config.yaml
n_layer: 13
n_kv_head: 1
positions: "rope"
attn_scale: 0.125
bias: "none"
init: "normal"
init_std_o: 0.00504
init_out_by_depth: true
lr_mult_qkv: 0.7
batch_tokens: 65536
doc_mask: true
steps: 3602
MLP neurons of a small language model. Each row is named by its layer, matrix (gate and up: input weights) and neuron, and shows model dimensions 128-255. Each number is 500 + 40 x the weight over its row's rms, rounded and kept within 0 to 999. Numbers have three digits each. A neuron's up and down rows have the sign that makes its largest values positive.
After each neuron's rows, "fires in" lists the words (lower case) most often at its 100 highest values on Wikipedia text that the model never trained on. A number after a token or word is its count.

L2.gate0:541487538444531463474496488523516478493448445506453475560536530456504488480508527540460503535508524514480494515451556516492475537497446497419520533488577519416448530462446475528575438467486521543464495498506545478560524491490414459552534504449482429496542611486444428493424439475481468466456571575476514446444585423503454494479548470473539576511457557485567509494496557589521515468507
L2.up0:546502519529510531486534568504548495445496484458436443418509544433484511546469513561600479529519542460516525473459455506512458528509462467567534505494573495494487491532495503572501531444545533572514476485484525490527529429461426477527551505489522478622555509460547517512622561561578505458531541540531480477475499487427490491469472469414506538512480490540519510487487511559549526542421
fires in: "its" 81, "itself" 9, "w" 7

L3.gate361:523487448518534516525515476432495490502500543472565483514560471520493452448492448535432538572548468503556416525492515500614464475453449546466547516496533479512553552452476539517528568469551476542532524458520483570507410432511495471489466478514465456501529467537500499478486500501557514489480530447513568536497436528460503540457578520511501497480524457510472516408460419497522531525539
L3.up361:539512489435494477467521550526524407494455442555587561477517551515413467499495523493466526462498500520455476533514438532506447468514483491522592463507427524475528506490499547450480504524544492545460543451575531510515519498485520484478546502513463518550588518542507514479516463451505467486503492476559517499500560471466433486484469515481490488486448488505554550579512539609498522507513
fires in: "but" 28, "where" 16, "while" 13, "until" 6, "with" 4

L5.gate424:525434549490503554509444526436520571472540486574524518564505579456549477570539521503467522532468473435479527433436526507520523483522569467502554579565491530545457516443490526596465495522527425469487501501497531518512512515518534467442551494414473563541541565533483531502544505462521472443520499438526462589522460490509427475495535456482521498529544467532472507491503478511533495516541
L5.up424:508475481484527539562445533522447503451545439545472508564468504532506479522435548508479413493508492532517508446527557428546499472514475479632517539536513445510508474500514476433508450496492491480503469498510451513520451527517510532562494484426501446539484518468460479549518490488536497494544521526456494561554487468543475490503388575440584576500464480537599507557482477517429474491596
fires in: "new" 51, "played" 13

L10.gate69:546542554514521564495465508569438467462504491503444557500532517520576466487473491524498447476448509547514467499496464474494492554552431590497479522492398455574456526473508527489487405438527432485513507534482566519527563513507529448534462501485513510488518541507409487468546516517508432555530509501492489505527571556465522454489511478493497437538430478501530499496478526517469534516585
L10.up69:502553492557530481498464483517438418534488568531483518538470448534561479484422525499574451407427534565564458543482473556529393502452458580476512473518530468515469501449499441493536513506490487500531531534491482487474520508490480477537491493520477502564494501532431514481505515491475481515501431450483560488517648610406458547531518455506478516556529466488497506519508497524481556493580
fires in: "up" 14, "down" 11, "born" 10, "out" 9, "back" 9

L8.gate387:525471543531582499516515533449425448583470526482455530546507529528555499537524513514512532463447494509526475507491464525470522511554489498646455542546532519514450534496500516487520476457429473565534528555420522460504521386575459539468452483443470478451473487489444453529512484462505527462535516547568515492537484502538528439468538539527485516540535543530461462509482452546479528444548
L8.up387:487538524549511412472508464426449495542447434482395501487524483463528536502503532549512516443466498440524533510510473482479482563442505477503471478498496445445428518480537490481460467494450559570549497497485469454550422474462456466537504451510431528482468576561462493475492497483478582414515456556540494441463573511569439475422518503506525577514461596546470530564507511511566514426558
fires in: "he" 53, "she" 8, "his" 5, "her" 5

L5.gate506:513503455443498446527459489499482528516451500493491512452492493494461490499498469483547523473502411472464543553504541462539485514521492544483461489568552522403493420537501500427500515481472446507488512567440504567517530482529453470519555483528453536496443518510540512445473480486482490495416517483569548558515483509471530514509512485484519496475544432547544467508429478499479492454501
L5.up506:512518478445505514474433509441444524528511561536471476480561527486547544560506516463510575472426533525520529530413507440484446520505591506489436534449471486459553500527476515512537553466498532498519448558557494581492502479490521495560493460536463491495467495523481447488496583521474415634443459510505473506456533495463523518562485542562466513524502467514543443460494472515515571493525
fires in: "would" 28, "can" 15, "could" 13, "will" 13, "may" 9, "might" 5

L5.gate254:492494479495510483530458487448529535551446445471512488455544526519460527485467514535494473514499440462569542488431499571491537485542507479557523506500476438523483425511519470548556464479520489519570447536500502490520573543545488518526466521460470472503477399538524497514426517508465472496494483474415469487451482524481544416449500569559489481472485542458504503537515543463538534533515
L5.up254:449516554498428488522473542464566561475493490482516472552475496534537526529450590582568490479520465468518522498502435506447508507518523559498511426451516458469482467497503504500543433460540549558550507464488508508465544613479393520536463478537453486548462536496514500431519466517455495511474512548503506539486515500467431470515558490509494481541519517446463536478504454528508640533476
fires in: "s" 52, "given" 8, "adam" 5, "owned" 4, "her" 4

L4.gate449:496568518472526460571447528533480464428541515491532515562473508492543479474498471454442453506505460462463555518550575510506512515538499559503430440507530478550548479480507506526512491585474523595563476455529441534541512473487448461513530535509496504491467473588432520461567451402488542544515488525506464520503478419496480492576375480512456590430480506536523524504490399499479482493486
L4.up449:457525487445526522600447520478532515461491526446530500467502529520518539496499455447451524464468533480512540602477436445506437488482451540477520501501485512501464548488510512532430521487510541476510566496490439531496498487486450404489525553507501546519518505494482468513540504499463497504473535447489445436541584524441508484575451454535503491491456523526539541551505484505478599525411
fires in: "that" 91, "said" 7

L5.gate324:519501479472535467467480447461520520581466538596527484427597568562460520498527489522478461538478489442512495554472527411538460535482416544587524507535496547486527511496513491498526552465558447563467476438562441512539524490458465484554408491533525503465509439490490494467475561578435502448493518572454492489502472537553491501475554553448490455528479486491488481457476512523503431577542
L5.up324:492484520506532520475478499456536509509517483490582450517484525470456508497443469504500460492492504540515537529512500475501459454506453534553559520437464475514588492500519465461479521441526513466461514369554479497504458527485465457462507490563525552466546528526548490434476469488414493455508527545441474504493533463563501521462537528493466472584463522484505537564506502517488399450530
fires in: "with" 63, "has" 19, "contains" 4

L8.gate218:547456471492568535530442431447458447503470485517452571475475486466484509570502524465434549509617437519492558499434457518499500500506357470520505504429565464452508415462529487486524509557476525535517449523558514466557539485530526509602478447535506549500512579524589462491461451502510492508488510585439492456533485480484583513543508486514522492513503411495492534415467494495479517473531
L8.up218:517495531488470587435553460513511543531480510510527469573505437479451477435506435591493506486543464516539507529487503465452535486563474569558571503564444449580543565488463499525580450498520475535543538475534473456573532478451524568458536480545473511513586474506468530518482503550452489425518535547538532506500563530493505461528446463458517518489555540516435602510470556510567492530553
fires in: "her" 33, "his" 12, "with" 9, "of" 8, "while" 6

L5.gate208:506461496451476508444503568503537496519596506559561516469549522535493534492546564494499462546513544530515497468494451417531596473544492506457488509431523471469509521530494497556496488466493507454525528446451506512494503541573483522488542518482545462535509426550548507455518535537505440541471441533502531476552474490550466492424476422528654472484532429509543538501563418431501471563516
L5.up208:538495520484498480611479505446478501495516592508546558530531421504462531486489553442491419523519502462433499504439524485534526555484546566561521454546526471502462512490534459451475561493429506503553512577507482470461426585487438567512484479534473524403483415514452422510488501441511479472497461551417506512527545576462389483476516424444543514526543467459505543480503495442424461494437
fires in: "life" 28, "name" 10, "wife" 7, "family" 6

L2.gate21:477470521469509420487499465448535493571485459536534479489534547544499495462515443449469525520466471507566571503563501548485474508479561430439441587425527508514535520523451449507559473516457493483470554442466453524480531448462417502482396412494497508508535504506527485455499419507459487505522467531434447539583412466548490463523491487593494586502538538469514582494500432573436538519520
L2.up21:463480456446533425429486489493585463498532508487506526435465455445432539443463459485480551481511510443579468548510514444509520531424575515524519438466491498562526511450510552541544565510503465538544473530524505592471476530529459464487500466549439550512512544522514514498474473560551529469460599453565576469461554521509514526469515501431493453523496484525438506486567499509478548427503
fires in: "with" 34, "as" 19, "and" 14, "that" 6

L4.gate310:496563462474542520466458499471545603503572512512509496476576448452488499474513497491464409440475498486461544500480528466387442438505492455453505521510510513466542504508544478507496479483458552476489522551463459518504484499418486483527458512483453575510398576544516500558478531545521520477467538513476489469429481440423483420463530424554563456500481530562590497515539517525493486515537
L4.up310:457411542487559530455473538453551542471497478487482553579518533528474548548500488525511519477520419501520526525419551497423553444474463537469481497439582496473433473530534475461515485504496465457506457479513485474450507451532498494552488481560572476495457573504528502530520454565497476405463465488429541552553490458499495454479541460486499597457448576553560534515450540466507483530492
fires in: "such" 29, "well" 23, "name" 7, "known" 7, "game" 4

L2.gate396:491450517562560547555439489524433544491452449538479485462519534531523450446522461505492477498490496441517490451515556494527581416461531541529457552532512514563497585487507511570598530485494457578513511407507454539556503502497531535541430494473472488486527484502469519524380472519456490429537511505477480530524514557524520529490496553446510540543495489508513549518490456505434502585568
L2.up396:565483511513588571502405483507514515504525499567506502522495513501406486475398454515504492500517456512419537499559589449494487482447511486533495457496548477460523536490506412533505477508480462526419485539539510465484522463540507545610514471469507511399531502514490509521530528467522504523500483504497555455459452488546563481464472571500564559515474539554523452474482442462615549524523
fires in: "with" 29, "by" 10, "due" 10, "as" 6, "beginning" 4

L2.gate438:486495483570553535410519487481484525522433523504517513574467523408597539477418472484460492506473466613515446471466512510477473441500556517483554482418471513520518562419519484538529512531506521514505469455554487513534515448456518404502427525518405489496548480561518555530444493483442449520517543536562428514531540448475448490511530488458527544487551535497594389515499520500477524538488
L2.up438:497442534430582487505524551439493509501436477517553405530523538505502466479437496461478494511510566537491472565567604533523479430514494587508524542529571462578516525487462545538498457552481580501510496525398451591423509552487505447418479533446519545533429470463484504490537521559438513460439553449448475482505506520524529524513477553434484488478500554498454471541529456518491466502487
fires in: "also" 56, "later" 19, "of" 7

L10.gate2:501507528374608503507511562495495487475568448476534546430470506501547433487562527413485535523515489458476448455546542519487472556503560439522534549450497482534496520490475526567548458518521477483565517485542550551464595507503462482533483584481462550432527483498440425440510487522489494473445538500513411476548472469465453492455505540447465495471384548477448473529589508565486513506529
L10.up2:452548455525510524506490497488479511458515546461420568560496454479466464523564527524545519472518508443518613507548506599486512440480503485533416454483514575527547496476524469481513517472444443533451484468508477478569432470578419500435575537546548494543446529522510500504474476487448500442535540503539479444482519498480463507487440457500510554527526529499486603556495476537476500486458
fires in: "a" 83

L5.gate446:521501486509548501461579474545504561433514515519493501517429583558537524470544512465492471514499479541549480484471449450469460555446527451420438552472539516514476499451549499479542470493505505524506489442549499507528529463542536454490404497465519463471515460526442494506506524537480475556479570510494484540496469528542458571569531490558490538526474540523517483444491441462486481521485
L5.up446:494485533476598557495485532562456518543498505504517486502470483502523452417458432442477540512503503602493509531452514536511488520559431530492528488448490545510556463489534468452478553493566527562522503434521464469613575490448523507526510473491449469518492496482458582486459510489507547478432480454521482446512473500459528507498521463483469508533513462505534547456467507481540573535516
fires in: "of" 16, "for" 14, "won" 12, "lost" 6, "made" 4, "ended" 4

L5.gate505:504495493479515439541465570547559558451499500482444427488436511533450460534478512560509510443486478442506518539484540556502469521519488563512483461543505571507495487448559498534521488564514535535411497582528522497443501592541451449492579554522435511470442518495479475550430434507506475510494434501453496503506506486451465431526449489484520531489542508544505482494560541572479557481495
L5.up505:458483447519510537434524414548525604467439491556502535550540485429496525585512411441564577502483502513482556537523504534475623515449533496527579458462549551520478469483618493561534450500498528490519479527500510576470526494481548512461528483479543500532530422519533506427491497533503439501466526522479488501525503505508441480456454436463441498536469467523509504447537499509548526522441
fires in: "him" 30, "in" 6, "egypt" 6, "himself" 5, "world" 4, "egyptian" 4

L4.gate32:559491501424590508560458458542493513525537509494375506446440489499481491488497483499453535508428451534586463569508565453529472493461525496510466568397546452537472484484477477527546462523477478469522513580490477500461531491566519491544502584502484458554460532507516439481516487522588515450492546509547529460436517440550551536455511468455496470516490476545523414415463496439474429484441
L4.up32:439537511468541509485488405479539507565485557485486505459467432463497479559490490546496496475492535457534493434504528532551461476424496576544500499486536536477507509456472489525455574490408451456528469520474521565500545504489500554537431423496533409500444568512529510529526489457582506477571491506545479502501485536527452545493499475449443453469586453528479461489491574453484463471490
fires in: "not" 48, "satellite" 6, "concluded" 4

L2.gate32:494530542601488501537595570528425468492479545501458548501551479489490461508514543486478502464503545413422483523515520489473551548476491476519507463535486505475590559458523484479529499595446517525520422499547518467569523530493512440504429558489445550505509535527522547527477462476496481574518514478489348525496497498521501546517518501513503561445519542539545570489543506420502572515497
L2.up32:425502474504485466564423444423471519507501449501566416514542489526516461523511484436493499534494479536447507434554554549567542449491543486477516466537551500503533480509500496562452504474513460515567513466427471512595560547473517570517502508434457474528479435501451502545504454442496488472491495534463466558560518572526487535502508548527474544505533495547522478483497444513508514543437
fires in: "that" 34, "of" 17, "hotel" 4

L4.gate391:562549500517486516526541567494499498556525566460470518477543511554393486499492549538520522488536499598500464467542549524465540422512468572526497516558505472495480454441546528524617555522546440548459518461506442502502561504481462454503538540552491537484457487474437447527493518500457449536548520527512465505457504486493456427494533467444524522424510420457550513496557484483502499540438
L4.up391:499453468454480506554492492615512438548451496517580551497528478491575484533514526510479505585539509490459431492466491559475464508510459427527529521488453442558535488528515449463575516507538520592484589498519493521439534471510481480437497467542464440473467462504513439558478431522487457515497545587510426500542459508504494459443563456458504518570470475581497495511557488433428535548533
fires in: "her" 54, "it" 11, "their" 8, "york" 5

L2.gate196:450488491459568504484524441432498566492450484503499524498429477501558526500535532537461530551514486485536488544463490551506482521510455538510508504471538498477507523486557537496564527409452442506509459464523495499482520522531506435527582438577557504518526552497545476503494565466541521462478508572526539531448513499471462464483472514517473446459495431467512551469481485529572594525514
L2.up196:412519488567551459486524506520443453500488470545513488547457510499505509450435513465538476477417466523497502394471477442466502463506472540483405494483502541527526520499490492502462499477455452469529576446381452434618483503529540516533508437503582503587457473465507420475429484527387486473481492542472477501530491487530440467568523500444483529530433456539468486446438485531503506550575
fires in: "its" 35, "see" 7, "remains" 7, "as" 5, "remaining" 4

L4.gate134:541476462474504413474419508539478586458485561455512516460475534473502519454435528500534491509428472463521532544532533507450489491527548488517490536514529476507514512418514497522556501501509498501492494496516532522582545513459475430452542513544417456477522453534537505453490447495526523525509552479503535490462485535512564547448440520494580516525558535496562424477577516464530492417544
L4.up134:540445454542491461508460502476436550520518495467518558519475478503435482494526527515502503562480554494517489557439618561505486589537580480567509491487490423481569500435476582469444485449459564531573432564533563446450432508513539441497478503561535540498479497558470515482451506464540570475488511497474519543511502520560403516451482514478486494538493452469450527530539528487484504451516
fires in: "had" 43, "have" 26, "has" 12

L3.gate43:508500453512545470532527525466552508533511547492437530515522523495553480426544531597492519422509479526536602518504478482544524493502467560502555558547533401477473479505533522529457478490505515547520516477506536506566499521529480510555502493493466499523489498516541422512499460517468466380533460584433569525451431555500442460536520536484524546523404511482555473473529462430522503493489
L3.up43:497498447535514464565502508544480505534502542593480493559522553537434511541517455525492473576441459465546550455519521498510547517429494490474488485540482445413447526483573513512483504546435528471563545540516559473478493543455467498437483428435465461495589506506585434553408494525556496509483478555472530557461459564490530451530502529571458490552513512495520501550487527527525569525499
fires in: "as" 93

L2.gate154:461485541559449475436471557496510552424509501489510526539457539525543520498472475490497576518500456503525519516503575493468492508481471563529596482467513457524483569422507530542513468476468474548461540483526500448463517555391449550506469501425442526531418447528492444519489527519415492398465487487500500554470526471545538486476432558466514508443428529542516459460603546526497462574500
L2.up154:490482546536444477464456457531403541526501540431445521512527475528486501453509593611493452511494512503516490508551542514535494453556518596574543503452503511481466548411544436517498556494492535509445458486470439470536497507465487480419457559488525531471395518509524514441485535492451546465516533534516509528458534528579486524439404464437527473520469526563540501539550432445415502546592
fires in: "early" 22, "following" 19, "few" 11, "previous" 8, "these" 8, "also" 6

L5.gate75:475512430464481495554458529472499526522499478487561509435451553458487444466508509531486488575524473526510447480484533485539534471548510559573455542513605503446560499476433469479512479543494527491544459466552532514523496510520460531590470548532585418535466581491502460500467505546473493574453552509514495495444441511502517484509475468501534529466482530514542472510504503485517486458500
L5.up75:504522489453558474474493481496503492567497437521454540466485520517533518466530415504487488506513533546509459516505487430534496541455534512522463554464484528533474516454380477472604391534483507413509531448578520403441528531460509516510491477579527474514413497536516480537449546521467542551482520532497566446543489530503441488468495473576499487542439534499477463500457504487504555518536
fires in: "served" 15, "worked" 14, "les" 6, "method" 6, "joined" 5, "played" 5

L4.gate465:482502518522488535400432525404581535494497507520484535554529555543514551494474520475420491491491510463540482540426544466462493476527453558580481515536497459470509494486521506523494449499459448509477478507518454490436514423427506473443537506514513518458415600497491521512421527535554463440492472576528526476474499486552425572442479469492531482411456467485525494449530492497521540533565
L4.up465:494458571534558483462478475488506453503489473523520452557441483453497513470596506577436484437506456537501493482491514456497548477498474508495504502451537528435571512523597490520444483530486520493531505469435444511513472566408506527516506513478472499563472478520472568496546436407490490434483433537509486497528463490500523469468471481440521530500503487535550494487462455441529513550524
fires in: "to" 28, "of" 15, "also" 6, "official" 5, "ambassador" 5

L2.gate320:466501498478549510451377490449475456539426499561500504504477508457479481536465577464493513466447472431489542486492429481463492521491425477508468456482565452562492513497481494516526462520483518524448464494488456492428582501544469539563522493498419492529543486536477566501452470558528409535527508472518544470444472477524549516474546467516524454506527488538546527492539542484455586550434
L2.up320:445530486466556476491438497457501410546477517486542508500505540478515507530522507480529542426482465500552575484574496478487507513509478542492452493552521446420523593457499576464487483525512624488451502498432455505442417522500504485428527484549488593591496508395487508494500493484511503549482459445545467460499494429504440496507465531513523514452510519518481521502539452521497541453460
fires in: "it" 52, "he" 47

L5.gate169:399503535522544515498557543530432568521494471543478513480540509501534450470564483523518468522474524513596470434547441479506479520451498477551470532601515534519418429525530529515594502472514573451514521489518530488529503450536564491496418560473532576482514511488478484488439541513459517547518510457568452449475484482528490494485461541427516488431582563560511482540493503440496499507462
L5.up169:524508557444510526585503487464546466535584474485485437452534440498538501442474463514466543491543554511442515545484482467506527535493522485541509543499504584577512496515451539492540453542455504478571528462542495510425495507507463413456451458484519451553475483525520535526434479488568574509483483485518497479504538570546558519546507575468525528441557525480469441444545502512452508504551
fires in: "s" 29, "champions" 7, "electric" 7, "football" 6, "department" 5, "antalya" 4

L5.gate255:519507428474488505533491567428480469519483514496554551510498511476499408475501475487493489479449570536521491519541421543496509463518496454525519477520490494524504475462547481464501484498441572503502531424527465477464478544564514465428530508462474533521475567567434463613527468533551499511516544563482450556484434468502490476435482527440533485453500485540521469476489486542498529434538
L5.up255:445503489514466533575587563478442540499498504463543492485495490591439485550507511492461476536500461533501504462482582555527501564491563458475554502556537477513492524473443491509473461462461517546586410508551516518471468509501534505492398515494530482507443521491444484537418494483471482451472505480489476483490380460466462567475488538492440565404491484473492497498538517465465484489561
fires in: "the" 34, "new" 30, "joint" 4

L10.gate157:518463586469529471494488499478520428455523488468527573555486469502460522537458491523490495499549499457526536500426440457512455484480519483494429532453552455467509466525414486467527432497466455569563510483459486526419515529468454575495540417526520496545478527535476510491496516474412532489560565555498453477448513485531491436520475470462481465473496469454480411465444539487438527461533
L10.up157:492504525492521488570471472424539515512493469468498498539402510533496515549471535522549500541465483507485508472513540558497494508559556506458524563536511541542502557604493473517493552471452520502484485509446505558530583468561532514439534518509549532549557486499570467426411450454428553526519532435516526468485473514508537444477542470529510553494483467445517485599538485479521570513424
fires in: "he" 46, "she" 28, "her" 5

L2.gate124:498414446465482489539513539506487455506498472532387587465439561486503512471522475544470551511415484491529473502485563485486531493475529507522516494594562529476463525507549497516559448479470506540491517485540534528483499482496496476559483525447490545502420570488505504491545456552507464488472490519511459465503424545541524446543468508442486509537556455494472443514562509523475535495584
L2.up124:498528466471507508472550556536452524494418473529480529536491523512480477486513542490508522532427447536481569497475517429479527602555470500476463496477503536511506460462470465478586507463475473497469514414591492513482550519408529543506493473470472472603491521468409478396515489529476491491596473551509543445540519475523464463557496537444517529553488492575534529578482496546564515502464
fires in: "as" 80

L3.gate68:487518480457604498531438464482436480562469517492529522517494517423562428533513500492551549486442502522542490423511539469404497511480577552515541488401474536523479460429478573526443521490427479475566429490462512514516531505500487490535498530502476590533474493499478472524481493521422553517466503529458477479533523480509477565536461507524494465437477564497599481579487479478419476446523
L3.up68:445539478494489506544619457480513499504510489509492503459515505490450550445481535482435565511417417528510523559501476549479513457563542407576507457562515500498525537555486502470486430536481489477508474483417450557548505563529525515552472526548490499552415555558468494456551541573529493458526505511468457564463482506424491457435499466485473483480568469520499480562423534506512536501564
fires in: "to" 84, "we" 7

L5.gate61:472493433442495520483539501475493533505533546461543494512524487458516506492495546481521536482439497433528508508453478487491466547586409522471494534546478482402542510517473524571547545566556541572472486501485474509518477483460436480538500437554471498470476519528483583484501498451504527496516519574479464539554505469502501476445445528539489535533477510511516500461501523457493466488522
L5.up61:501508501470571475441461506473474467498486504547522504546438488449472531495546530465524550463454500518440575468557505533489418526595461572435495420499503459434491535476555501578465495551568542448476492462502487483482526499508457475600513564530425486568506482477511507530463531482489471513517485514507525517487461457452480482572448458508431499525496478514506550481503514473548453496510
fires in: "that" 28, "however" 21, "but" 15, "gaming" 4, "especially" 4, "although" 4

L8.gate317:517460567459574515526452576466513437547532489542551508503493547501468519514514520565499486500457492540531526473452486550511472536433419552542507498503518513533508539547523503503564540580532549446490438541458547467524512458460460475497495539504512477535524489596513428445442521529446510499500525505544475416496508463506543485543496515493547500449464514563537443464617511481512581542460
L8.up317:475458495492527487542461505491518496524504513615559460464546522502458440536436513456491568528529477472530525489436563517552414432503443526548573496565502508441502540507535504481476560595563544462452518561507453490489606478482471491478531560505462457477489503558456444511527477468427452503494497415448471487412536470532441490566517501511489559491479480519528463435529494577542545531472
fires in: "it" 94

L3.gate90:517498464539433535600498528463491507538491390491470514466528535488515536500515457537540479474464453506444437509455482544578461487569530396429531573515497510505482552519518471512524474562478425440537417516552531463531538437508471495511530496485514595599493549520440437519534472552562382519513557542486520496441504576482516468573468491444542525563459494550525528507541510574532578466561
L3.up90:468435496523583433507507483516431488429559470542451523483490499460515499449487601530516443474499503510536476497565463504472522556501474474489557523469482543505502403473480528450530486485603534543448495449543439576472468514502482494529526506560448535523516540435543452510532519455530518453486542460455457558463509527501478477475479595473453554483460489565498529535484509555510505489482
fires in: "as" 52, "moscow" 11, "to" 7

L2.gate366:462491526517540486479489469509521472462470525484476559554480484493554556496508550520504537525449511451506609557506491494475454492527491565517506515423597461492434516470575495467490504506415538534530502516478441478439537486507490455479507513504435528537535485481542489513575525446468467439476450569500481503474547430524437542486458544491512558400497524540494513449533508396472533500501
L2.up366:521555453544521558484418459505448431438550498493440488563520482498446443559513542480450489530541448580488540522516515495531463469645500595537553456539499450496484490542488535488464467494484484537485559438520415514549469459460553471509572520523504461451577520586489488501527479495543403508464512443535503444440516457470529466523441487468551493557555473530458427452465457513464504452583
fires in: "they" 58, "these" 19, "those" 7, "others" 7

L8.gate133:553511564430537534539490525527581421569526532501482540477539512523433508561487408553458581432463468509586486514506505475500592490512494529472496539549454469427454435502485525523486548449540506549479448493494517533510518462503561428509521506428536531545542518451440512475484450506484485506469521571565515421498530523523425460549544441477424478580508499543523474524489557530455504445486
L8.up133:535479507463508485469499488570535476512494550490523530474530536510444496455454407520530502467484507490505510515515545444499620370501463468504503488500515479517487510502478535476459481481490551555491525505533490465484427428515553484509469522445549500507443481502512487451457409472475524503494551560475452519505439475514515553471456461493482456488473527494479501551521511504420551470453
fires in: "000" 33, "4000000" 5, "100" 4, "million" 4, "fifth" 4

L4.gate24:519520490508514458592578517469500467498527499521471497541478488531499508515477478502374471533500520470435514514503549558546514558463455506525542532501525460494569492576531489436520465490520561519499511479434486484491590529443423480570486556449473498508460484596538494481514545493529508546433521527532498496538469565568511455483463538508538466475532452536491449485527464509567442461484
L4.up24:482532476455475520559517601453480472466508508495481461425459437540516483492452481519487480467488552533487509522496478549568498556587540470470504545518453470420573528491499479440506435539504479532506526583562396441532521512468551516504493485519506477564503524479548442501531486481529446505504479567545497476486456510502518482553503462515567459516483427571549510501518511564540435464544
fires in: "as" 33, "by" 12, "called" 7, "titled" 6

L4.gate118:556507483498473508573495509570522528522527488516559503459454484470499484448481417495529494562556460558412502504484475539469441486536451523491598468481520564514513485517503563544554477511436559544556501497495541468549594450558468438566515483581471488498573510534511479489558514530537472500490541485438466481538566472579489563506481533500535459418493508569519450463475477501501407500537
L4.up118:462534426517455544539479495530537471491523539487487504498528485536490515461481426496521487488550456549555521450490437515594538441478472512535523486500544518516420480557541569446500470554510463552453517543457511488524551484439589507509515509547478463543518504504448490556431521451483488502455517530486478457471484479500562516548476429457447452516525557486502497514494491434546532470464
fires in: "to" 26, "and" 9, "ukraine" 7, "afterwards" 4, "ukrainian" 4

L4.gate61:447526493420484516425463537508580496460536519533460523523558425513540482514553501483439543472491544487535545558474506451475593535451496472565563525497567473485570512471449454524444453510485530555553569496471488400502509549531520515481452548526533535454467443562518449523497486471421447500489480520491431546520453460462428453553404577555528557523475539469522520502465487531485551546470
L4.up61:467549475502405551484481530450525564462497584439508454516508501467505554524558505496518524509560517496482490492406538507527530553497523496472442526509526499473521504447472483500455512439492566467406456532495485473498479508565521479496500590466518490462515520468501510522446520559500440584484578555563550580555477477511511482535482483489500524484514468454556525495524497588490528516432
fires in: "the" 35, "boston" 6, "blood" 5, "although" 4

L3.gate152:546552497499498480625512485440519513478498557510502464525519496534495540563487491519484500466420514514495446502529541523580468482511429530468514491552525479489516446484498500481453465548476525498523490443435526480521605478544427494551469570399523504547520566570508564534548506513507467490519479564530515450501456502459417477472554436478489531506533515480588481535523551565491430552481
L3.up152:480456426487471544524541512547507504536524470496594528459448498546470497505544545504526510581523497477479499510510532483481513483434435452505485601539458532509553489525499554452560484476557434533454501518535476532476491414569452518527560470554487534590510480537548490540513531453523471476498489513527518477559499527579534507498495482530486479535542471497559544584518517482545461501554
fires in: "including" 24, "as" 21, "include" 16, "included" 11, "includes" 5, "by" 5

L4.gate101:451497483488511431547492552530516527500522485511392502446553482532558502511539517472436513543534474369515529507449549532497525478534481594460558523550512575527537512432535516523459460480487447506553495473422511500430482527507463512520460502514494497458507551585490513510492483520492555439505503550532482557510502507455485481518535585538495504469443506487519511522502510490404543520520
L4.up101:513513496484544457514489521515471436543498507452439528536478476481510490474488554447544525513493499466488462537495488548544510496471429424467500454383511485508511369526562502511497559533459446538490494439531485493547554489523510524478543502509508482473458547581442539493501538458456492450524428572508441427504442447490490499487479592509564460574548494504463577507460470433486467545525
fires in: "a" 98

L5.gate105:509530507457519518552460518472527490508521516501479482492599529526493495511480432595476487508460513561546516537533553543426507552547505496533458477474540488538577475453445458503592489524554501552447509464437490434458540498503527473469493507516468541441507581527496470536384509497484505452500635516452492547493533516502492522439490528461506491471520480415467514487547496525549485439581
L5.up105:528516457492531473540516485498491473544486568513512479479599489433549556531491417491518527516584520526473518523490570432508493481484495492504525482471550493514542407476503514452535509526510538463535472461516485464409570489513456434540444538531459473418535549564534475532494500491449535500502527499517502440517494509534517484477524447456470471493500496516421461493470547468436428495489
fires in: "with" 63, "to" 10, "had" 7, "has" 6, "in" 4

L2.gate2:477519455486513520537505560510478527547567477489516487453556449462536512443500567476478470538440426501503407575517421541441446533448507518446411577439469533508454430486552531533473577540515481488522549505494402531508538458458539476533535502491479518513461502507520401516514508465539468462517456559568523451519488509512518535534546489460546465460500490479557380424468476472483526521583
L2.up2:459562485524550503475542538583560533557526509507451446537471453500530575535561554508504536476513539463498491477537475518469516508543494483448443495502556470522560467552471552457500554499494456418557545525487532428480529527452491478493443466479578470551539456579459507588507592547439516454391485584522442479404465560548428473550518435509485524440475506529502479449480511458462507525499
fires in: "to" 23, "not" 16, "could" 14, "might" 5